MLP neurons of a small language model. Each row is named by its layer, matrix (down: output weights) and neuron, and shows model dimensions 32-127. Each number is 500 + 25 x the weight over its row's rms, rounded and kept within 0 to 999. Numbers have three digits each. A neuron's up and down rows have the sign that makes its largest values positive.
A block is one neuron, or neurons of one layer that tend to fire together. After each block is what it responds to, as a language model described it from the Wikipedia text at the highest values.

L13.down9:531502489483526483463506511485486462508471528465511515482518484488477522537464501470478471485486486489505448501514484535478473480461434521535460535538515487495491458506505468526536486485560479538463523556513468474479507508501529515509520490542521483512489534493505497537510536493510471497
L13.down135:523466528480503521496551490461524548519461518488475461542505455454522517485550493501515493458481473524515511493529515494507503522492458485472508562496537497479511524502556481511496459529536477498528489519533448545505462499542478487514521543438509461496553526545488509516487535497498496532
L13.down170:541474522502518506484489515457497533534525514544529443495469486486481519500499513531507468511512546525468517523541477546475486544460555537457516493486499484519550522526469521462461516517508501481487512474485480542530488483471527527508472467528470528463538460520488496511530504531513503511
L13.down185:493508483500473510509519475540484501480484489515480503477497509528540519489480505489557505530458505468523521488454464505501515495504502525515444504500491505496489509481506549508505461538467523464511499514507523523481491487504549506470481525489497524452457515498469516502551514488487542468
L13.down187:512530503494485535570500500536515484499506512488508521499515491515488501502508563463481492496498483467529475503501479448531495481464531503494479548523529468507520515499491514527488479504487452517486538494506466504488500457482488493547439506512531514487474518488497467486524540515478485474
L13.down189:523492475509469500484474508496494520460503508503513487500496501481531536520495518514534464483535478512537508490472533527503493504505531489539489464511532484504420517525511482496528517478514524447499534479464519462521476528532506482556471530505490520527487478486544495461524531488472478447
L13.down250:519480494493456553487494498494525516506501562475545496479551524506511471463520483509509495460523532535576530476486507512548486525495467491471486491487516498487513514441484461450483486537522488523511562484532509510493540489479535505512532514493449497516507490509532491474553523560506541507
L13.down391:496532486508483504475459502484474479496494532501539525532470516546486512488505517500558480431471497496495492483509483505515506522473504513477481497528529474521465468476491541492477541500482497515504486520461480451497500535439530470488505495469489514530525556491526498483493488482517537479
Word-initial Sp/St fragments

L13.down184:518517511501454493480515483529479503525529522475516501550510526485478485506501509530484462536462547477488467553486524516475533493484477514496499546533500473523514443471481501495474515521492518496495496498524500520498484481500505511509488495449519477459512553509454507521503496514544499464
L13.down186:494488482488500487529508528499503548498481530510513515529501514479525497546524509525465514518537519515522486506508540513492485497511537529516468499532504493467470516544441492541533496498490492509491527499514515508520483515489492462551529512504479485510489496544517511490514498503498512481
L13.down199:494521529536474503469514512523485476484466482464468496533511520454476512483497490493503477476495548513493489515525490507509475464486513473480452525480488517518485534505467518472505472508487487472517500528462501533488497524494471481526457531520511540515514460485511498514502541476515527489
L13.down275:471474539543516525498543491499501472513528492491468498481522493530506522518506492444480504512483518541497510458490553455478526487468501540511453526517481522480530473523509493540469503529442506470504506462508490467527505527529532493492482541505480521501551487488495463494526469494460518468
L13.down341:553502492520530546507506519473509473540520531485520529515465503514437495454510523507504490455486507478529532490486480499511515480515489461529505509517493481501507495441509508508510537482464496454490484501518463518497472493495460486486501515432525492508547458473500507523508531499467505495
L13.down352:505503456467506510515502462533497484523479516541525470522483477483490506486506482468484476521520485530492469503512506517519535462504494496506492490490511484479446496453485504493464500491457499463494498460514524530515457517532449499527490490530555508454471501469548491498538538499489504505
L13.down362:489446484532524527531492522460471497497458521511563526432457495529486490511475491526528492519539510500499525495449484542503523457513515508519487486502466483506486496509519541463498482477515446479504552533464535502475507477489516523522518539494496478476468484504487516470492529508438460493
L13.down407:526526544515497495490530494516492483496511527465492483516516480576509516517528494501479551501497514506480505514535512543481528540507545459524522489490492490498504492495523507497532520468464484531516476481517452482521515517509514525508472510520482517513490472479509488491512518515474485474
Formulaic Wikipedia continuations

L4.down29:495493501497458529490484548517510516463457468483526504476500541486514544525478498470497488482489516492460524497493487501532467468481482557515438531473506528498506448542468496505551504502534528502497503501478498503545454513485453502528482533503478498477540542525483496506490482500459504505
L4.down71:526447499494501530530515535521493504491472487486520495474457513525506478516526519475522536519466554529511469507530505507497530448500533477475523525511523473557480460516509501498497521472523510479513494493483525500500476471457485538535518480508554510463485520524494549526502530481464527495
L4.down120:475500521476472505509444496460500513508499447486508538518508486467527517478500506559471475505504522473559510510467510479515522462542547501507515512476476512473499501512504538455474490474450501510479537498509537500494475460508472488507441486499518504507467518530493478497538478502506485498
L4.down347:514476491508482507518494503503466501527452504520531498490483482491501521492504549492518515480470469464505473496528505505523519462523529487534504506491516488464484469484460499495500491466498475480522499514539548499505508510478539457510488493543506526538522545486544508500503494484497502470
L4.down383:521520477523492481485485515538458497483499471484498481530479468541517520527494503500516538538501491489502499487536511532497490506535490489477514512477492501559493473514552504485481462507480509504554519490480523539521501507517474512494490497497557479522541496533488551482500534505492467477
L4.down423:546533485539500507514472506504460528501473494491506499500529540501492514494482510549489497490526512506493539481479513533479490465484476553469466507520507515518527497522533550503476482518479499534488481524474498501521473499490485522496496511532492460520516469540493455502490453513501469519
L4.down447:510444493486507523537494440496470505455504471474470529516545536522537491472490487509477526454517455514569518512475529523484482533491448483520454497492486504449550502490533456543479481494489502484482490537492452512501509506491538513523527526509503570489471499503512474503519546532496484497
L4.down500:527495489503488461488521546510476496506537461482459545470498525497475518514521478510521496549521512467462520495493503531461487465482537547527457523506481511498513484518486494526504533485501477440481479529548549534511487509514510531533476503541495539528519525477479535454484513521495531501
Mid-word fragment "ad" in Stadium

L5.down47:492516520508513500480542496486465479502472510492518460479528465474471514495515524499483525498489495447498509510480518515496503541476490503473476532499453470503509499518479490494502472532491495509485473499531534509463497497456518513487522459433475513438518466537534484492472529563522494486
Split-word verb endings

L5.down301:482501510542501483489478485512445505505514511519471461512496504541510494517526491510482543517531522511504516525501502466486514504478514511458504483458483538460514550471510414523531508493507466505531465532481514561504525500492508504487494478493508493484487456507492533519544485472532459480
Institution noun endings

L5.down212:456508500499496468497467519478491530504494547481493474481443534472538529483503468462490464480474528512479498545519531521530458571504496556480504537461514482462493500503491498470510476486494506490522508447477474471472499513458515452505519491526475496482469502514456468511545506516510469516
Mid-word continuation pieces

L4.down24:549502505518521467504472508520491498528516498495496522485507453500510497509515493442477544497491458480520515501508521494545517523517505511523474553524487510502520545487565521530484463521529492493519543503474509504496510555505521537526509493505467484491503471524431511503458530500498559505
L4.down101:504447514528517487478492498503486503530497517508456506496540513510489502494523522491536563472517477469539499522523512492463520535508451488532488504528491488522492509530480495492525507518522497495511487557515507453463463507505500490506510548492487566513498491484474527442489495519459454463
L4.down144:474544472498474481452542527472498566468512474498486486524465513533456544479499544505477547489533493507501528480516509490544489481481460493458466496524504520488527505540532503442514506501498496515514463462506507473511471483504517481490469454532512498495485511470489475529475505472510508518
L4.down222:490465502490519490507491560492507470525513511477521481458506476533505455471499515448510561510531519481528467496491521530508481492457467526477502509465468479496500477499495555526490523440490474512480509472464515546522491496525494456541482494527510459494504520525487529487529542498509512478
L4.down242:515475495475532535514482461519494474519492486514466535504519493502491467483530426471473506496514503505486482455479515468529480481519545505479521505507567504509484545542489509445493482489486482523521519493511537514489521501462522500539482518536500522496466532460512550494502454510499453490
L4.down323:500523496538475470451470512487480502521500483505524462479498477515518483529508483496486477497516498488483550463507507526492482473526518499502482510507523487513539485491520501519466490486567491511483458472502521489494519516456479521458561510520473508524509539499449511533496486497528499534
L4.down368:505460489483492466483500508494525485453487464520481486534477519508541476464470525489470508463481541464486559473522478501521460497463497512501522543499467495501458485528504470516450508500516542480464514480467490464505485512512475499482515480543483493513506502459533492507487502472494492495
L4.down454:485522518470489541498510491486463477515502469496487513505533490538460518494551459478480530517487478507519477472494478486515471478478544509540488530495491514528465517490522479474482513533507442511469541530522529479530504476493521535497481498552458536517545527503519526522504486522470483463
Word and year completions

L4.down12:502535500553513508487505548497505514500542508497549519521510508466517538517498537526485466504529505514514492496496499531460505446497482435513517508494482495507522502514561470511507505511504453470453508550508531499463538525495549444487518485482506494475476478524515487513493533522458468518
L4.down34:500461474502466482493507514516499516491534480498473521528546540481535485483536537492501469478489570489521449474536548524504490513505514492465464478504531530484508479502524482469511508436489475510504477566515520517499479458524508511537472495507505490503525472521495483473477533497527510488
L4.down52:494510479475517549523545498501512496508484479508517526473513510456500496462502500483535504503558523484486496474516483443551494479539511438511524479487497500530493510538433483483523495500586530528480518520511522522520486485483494476430521506474494533513502470530501463502475498508491486475
L4.down300:514506491483481522489500482499485499560524491481542498497507453454485525489502463514524502522532490520549498482480494470509519484512506526517518452485523508505485520529513450522499503490472466443483476532561485490519475452472467475506526469489499460506472521488485520505510520483436465530
L4.down332:531488496536467489460483517508533455506502504499502532486465540560568486498474481533490494485510532523541492497486518542497495475526495465495485494453497537501548510483474502531473522524506521503522443533502538489521498494496511447501506515492515474518449465478475443489492495410468506508
L4.down364:473501524480487543497530435504475501537501484509479517471524508504465469486506492507529541528517468513509533498526489501539477503534449529468470521473516544468498487472529513532471500490525461486464509479510513484490496499493459482541478511521449448520508461521454490491509514510501498498
L4.down399:472489445510506478487502520490474442509572510461470521518488506464519521483499538545460478509497512544473536541451512496508499527498492451455483493453520511495474482502514488517485513516512516556447511551526513522529499506486508486481490503480511538521500496482521503531510440486542505481
L4.down505:509498508505499512479552540519477512540560485508473491480513490498505522472515485496548513474495499522506505478520516452541453479486545452552473515481524488527515527473518510495504521496460480480473512524490491450547449496513477512502485475503492472511479501486484468494493506504474501487
Word "as" and word starts

L5.down257:547507480528545469506539455508509476568532506503493514499488462526515537518528517496500514523499494522509525497543474504521506500499497508507477475495511461486510507515534489482514514507505487522523463513498494521540493509527460499464521535489464506491510489470510479496468488516504520506
Adjective word endings

L5.down104:538475483521512544502468509460439457548504487479514538494515503486437496505491519500491523518507569520470494530524486458529521512485462509522482470481518511477512502512540522514479517498464520505475507479479487495495469488456490544567473535514524484514460491488531520498499473524453477503
Adverb-ending word pieces

L4.down19:503499498495529490481452496477536483503459508511477509526545461487465481474480538518480496523492497500485529514472559521535479526522486516429545474505541536467528492523526517535486488470489523497503483518530526527492469503486481515483495539516523480501486481493501456552481509488486492513
L4.down35:502515494514512544490498510509496489518502503498502456487510518522486507526489456487527497518517462514516550504553482473504532493495491511465465474481497498535482509516504531485494517511470494535494495541519481510459461534489490500513531468500501505495502532465496511540534485499538511557
L4.down163:508512505589519495497497482492509475518508483519506516492511500451538508523541516451526506521490481514450517494511531519509490482470523486534475510500493510528510496503468457527541532491491529495523500515518500458488533534457526458514468547480563552471507502522522505506483558494507513503
L4.down208:549516504518510495498535527535572478505507477483508475473482479482500527516541487480498517495495478532502491479485547510520530466481538465501500487554509458487494540470432491540503511520486474488516468538499456466465490505545486529554513499471505531483539503468492520484513466524546490454
L4.down239:491494487525490481458506557472522480502495589496485503507490531504495488523513540465499551491474495484475480481517499551500554479474471466540477498472532495476551453488547478485538514508514491504528480425510486517518518534513486485528470502510512507518487504524508552482525507499498500492
L4.down321:523462522442506494476460516488482453517471538510484451519503509491549485513491507468490520482483486509549501492510508465509482474501473523512494513531476522529507512473444507492524513521493514522558486529531503478448453485500544515487508504487534513478500517496516461471490485475512479536
L4.down369:534506537566510503505539556518521495514456531474527517473464492459482519479515488514536501489476502479512523493434520471517484439518497515475460469493506493497496534506503490475451486497570510487517470469482523473525506484508504467498505473504472485469456492496531449517533503527470502516
L4.down457:507461510494454468501519488500486474511502495521542553523496482469497490477487469517470479504494505510514465515516496542514519491506511503501444462500544427472452565499467488436524444475483516519469489487520494500456501501473493513467513519451521471481526479503539478509491472495472495499
Mid-word subword fragments

L4.down59:523463496555461446504468532475498505479508528499550461493502497491502494572484505489514455496536531523516519498519501539517500533474504532449467509534471503481505509518544453505516538509497496539470503530509508492457498489509503480481503510500464456495479539516486486445485523465477525537
L4.down131:482522499514490493539534444471492528498497534500536502515519475503533455510517519467509497539518539496541522483530564500524444544463425506518482489483507499500527458501439553506493508477480515491514475464460472517492478512497499467481519506508487510474517481502514498528504517466548499500
L4.down290:565496492465502504491506486478527445490506532509556489541532509517481486466508472524494503539453479472481494464468476481472530554517518514550470515469499526501507503500474533524561507559492488512476532518494498454489451515476489495500508503498460518477465498529512484488485488532477500471
L4.down343:506531531508469468472488513498478484517471468466535518480443530501544546493506459521517531501487511464476511462490496516490504480517523466520473498499504521510496500545501555495455527489493476484525486491498500499480451501520504509521504501528531506458517443511466518515514506455495477484
L4.down375:500526514533508500516513476504521504449498470504540515515485457506450545530486517497526506515499508456514470507517447505472534492478497495500534489502510495494472523485508493444449476479466480521495514469532500512511481541513520502501528460489453507491544483484512493482575514544546517465
L4.down442:472487493517483488523490512495481517471499467461470474468551460489497511534450575459508503545481461482483514497473534513474489536516528496500501517487467497469475477531527518480489503498504488514550485516472533493499520515500464518502483511486492465551502506533483512484524506456516516501
L4.down468:495498501476491525466537515508496491516520489524488488484484518492499475486504451480459526444496481524528483496518524562453469504504505484500515510475536535497516515515501495507491487513502512554508458505524502472456449488512501498468520522455471500478539515533467512482494499465487465486
L4.down489:500484526486525498520435497525485517478504478502441502468495490484506481475510493508495523470459509498548471465426539529514551502474494505479499498547545511476527546473504456490479529454521524464480494439515471471528531483486493496495506531478514489498504430540506503535494521483518501472
Past participle suffixes

L4.down9:510504532550489506541510540494507496468510556493525505547518497523543505505522530514505510438500512511494505490509496476506508496463507503469563488521500470454488487503533507525521472483504512517490457514467453478511496533512490489492504488503482479457502491528500527504522501476475501486
L4.down23:497497527518458497471521536515488486522554535471510534510471563545457531488521522534485454514495552490500514496456520486526494500510485473461472523497474490478529479480478455524523487533496550505518509500560504479497505486498535474533511508529483471486489535501497578475552480532492486507
L4.down25:488501531515529496511490532494466551494504477481521452487524497531539499465478495499491530523515524519541452498450473515508505502519474509503495499489502489479456498503489533544507491498511532473530476537509483554496527522452464514446493529468466515510515489516484515516503510505512492523
L4.down77:522453462511530496490513526479517470472469518483559483536495494503499509509524479499513568466528483491504494502556497445500459486495455522510506487466437480478448466491461499519499427477542526520500452544505502507480463528511485501478531516500488516492513549493500501489481510520484509510
L4.down181:511509490493506501503462525500517551492524472499556508475469480491487520561493511505487497500491518526557517503535499476506483495480470509535518469465543437515467527484535510496535500537520519458486492539530542508523486511512492492496519432532492492540531521491491509491503452555499524512
L4.down254:497512474494488542479512520530483494508560517491485492461448463555521491565471539475474492506479501498529490509487516476468485506479463536485489503467549469530492493493521538511482478535494532480522475491472537496513480530504491507518488498504475487524503517509500481506502490441511463512
L4.down287:479531539481525503472506499527487502492525538495505488495446500517503495506490540509450497495491479504470516493501476509510477538501484471478495547471517525518536526523529485515507494528504522443524458528491525518539517484510497515473523493466493459525508475455470514479464484502535502485
L4.down434:519519487510486523474507510520522464500479491525499507519514532493480503478531491483488499463491508534462441489509501545511499518519523504470514538514537453528496514520485480458504478449517478492503487480487490489495485538487539448486474508527502525519461503486519455527513557553526508524
Second word-piece fragments

L4.down80:498529523477503470476506538453478504484523488494548510492473472486536563470506476487471560467513484510461482492516490475499475495508478498494476539484504548487521505501528525494468495526521482477505527467495507525456488519495512455484476519521476500459518486512504532459514496532465551524
L4.down117:501512508457458505489523517514471472490531440492513503481459484525466499509513491476524509528481499496491476537467473484485472496511507518488494468504476513484500531528531470480507497501545521490449523493498539493526528490490477519471456446540511477484453523495478490467534551536476471482
L4.down149:569493482470503502482482510496514484516464484535515472502524482496512510457500518508490528519473498431493481464470478476449499526489466549501539495517504523475545498541508502463526486461537553495513495493513558510519535541490499516532494486509486505467573521482532500480496500549480509511
L4.down194:475494499521476490517505545537473468497518508470457511496511518513480536465467542509507535528518531461465468511522493517512509502459532508479457542482498503499494522473514498498509495514488499500513522491532528478535505541477496497482507525522474465523539498521456482479520508467477494524
L4.down326:488499494532536446466488476506462520506452488487498484495517479558464520527504495494490491501514508485547461483453497516509465477517505442502523509488493520495524530522492498545450509477603494498512503518518507456528514492496528546472520499514515498478517474508494457481518474499516509485
L4.down385:527477484500508490509478539469498515515496550524495496476515511472480485497528504523539531491506499502490491492472510512536534485476458493486508507467494526496518471514496524496534491487477535504502523538480511531553504526499500492517451514476529500472456501492500476451445495498499512492
L4.down400:552529487477501468456509513526454481503530534517500470497540520506464523515473506531472450551464481502508516494494483475488500509459555541514517532492519484464513475521501508494533530513446517507501545546530490515494524492499502506499429518522479554469570522518513512470545494489528513509
L4.down438:483547513549478471481505504500498471485523513494482497493532492476506528479532482520520522495510513475514543459500500518481506508511498495541493509479509519480490503490494482447485522519501503496468545483565504519490495517480491481457459535541455506500531491512519498486539493497519469443
Word-final subword pieces

L13.down8:554524473524504502500462509548548532478513526484494487505434519489510480476432518503485477504494438491493450498489499466519511530533479539508495474507528479518534482466542476536484518486515565483552499529508492482481536503436489426509487507500483557502469519527471514504460503473471498536
L13.down27:502482557539507549478525486524504547531475484504477527513427536532491524491556482468480519503506531461500519496480488498483523506466540484500466523518501500519469509490470477519474533485466469500482504495502504541520491488532455511455454508444507542537490511472506525528526490478506538496
L13.down88:491512505503495516466491478480556511540510475517498464512503513488499492498500514521469496483462517491456501471489546504471506485530562492521526478540492515538505514509485474484531509533558515520508469500521478516487484514474496509499459499509514487487522525483490463526509522497504544493
L13.down129:474510496533492508495525502490475479484514543540516506507512495466511489500500484499498468551494493514500497477508475525488517471498465466544520476459502483489524491551534474540452492490474525527525460504502508479518487536526498493486519545502468461498476495492531492494502465559513468512
L13.down308:539517534509538520502524458504535521550465497505476497485530492484468523467464544496484469460503501529475489517525506514508467517530518513468520479482500508497465504559467467538492443471521466463439479522500527525497493503534493513479483526543489516505476467512504525506502457511529496489
L13.down321:494467510523486480528481486516449492515481529498538511462545520488549505513508538516492527451475535519498522565492512511485504523471529484496496500488501514474496487504538502508483468497503473511514498500487524504521486471502564474465478500526485466511517525535530503436516478530504460512
L13.down346:510522476560493522495463517439504518452510562531534469483516483520514495473514498524465489508533500475528499502517501491517507496523501493532477513467510548497486502510514491470560485516515494450542464482532499482538533500525542473513492496511484472501446508499500467465472482526504496529
L13.down475:467508511503451506444515518483566499472504526483493466515502483526521484547509520466490459456516496488549548506512463486525522472450465459493477461493481509496514473476492451512526494500503544436549477483488511500485480484559502479522519511480502465476524475509483496483482502529480519520
Word-initial p/w letters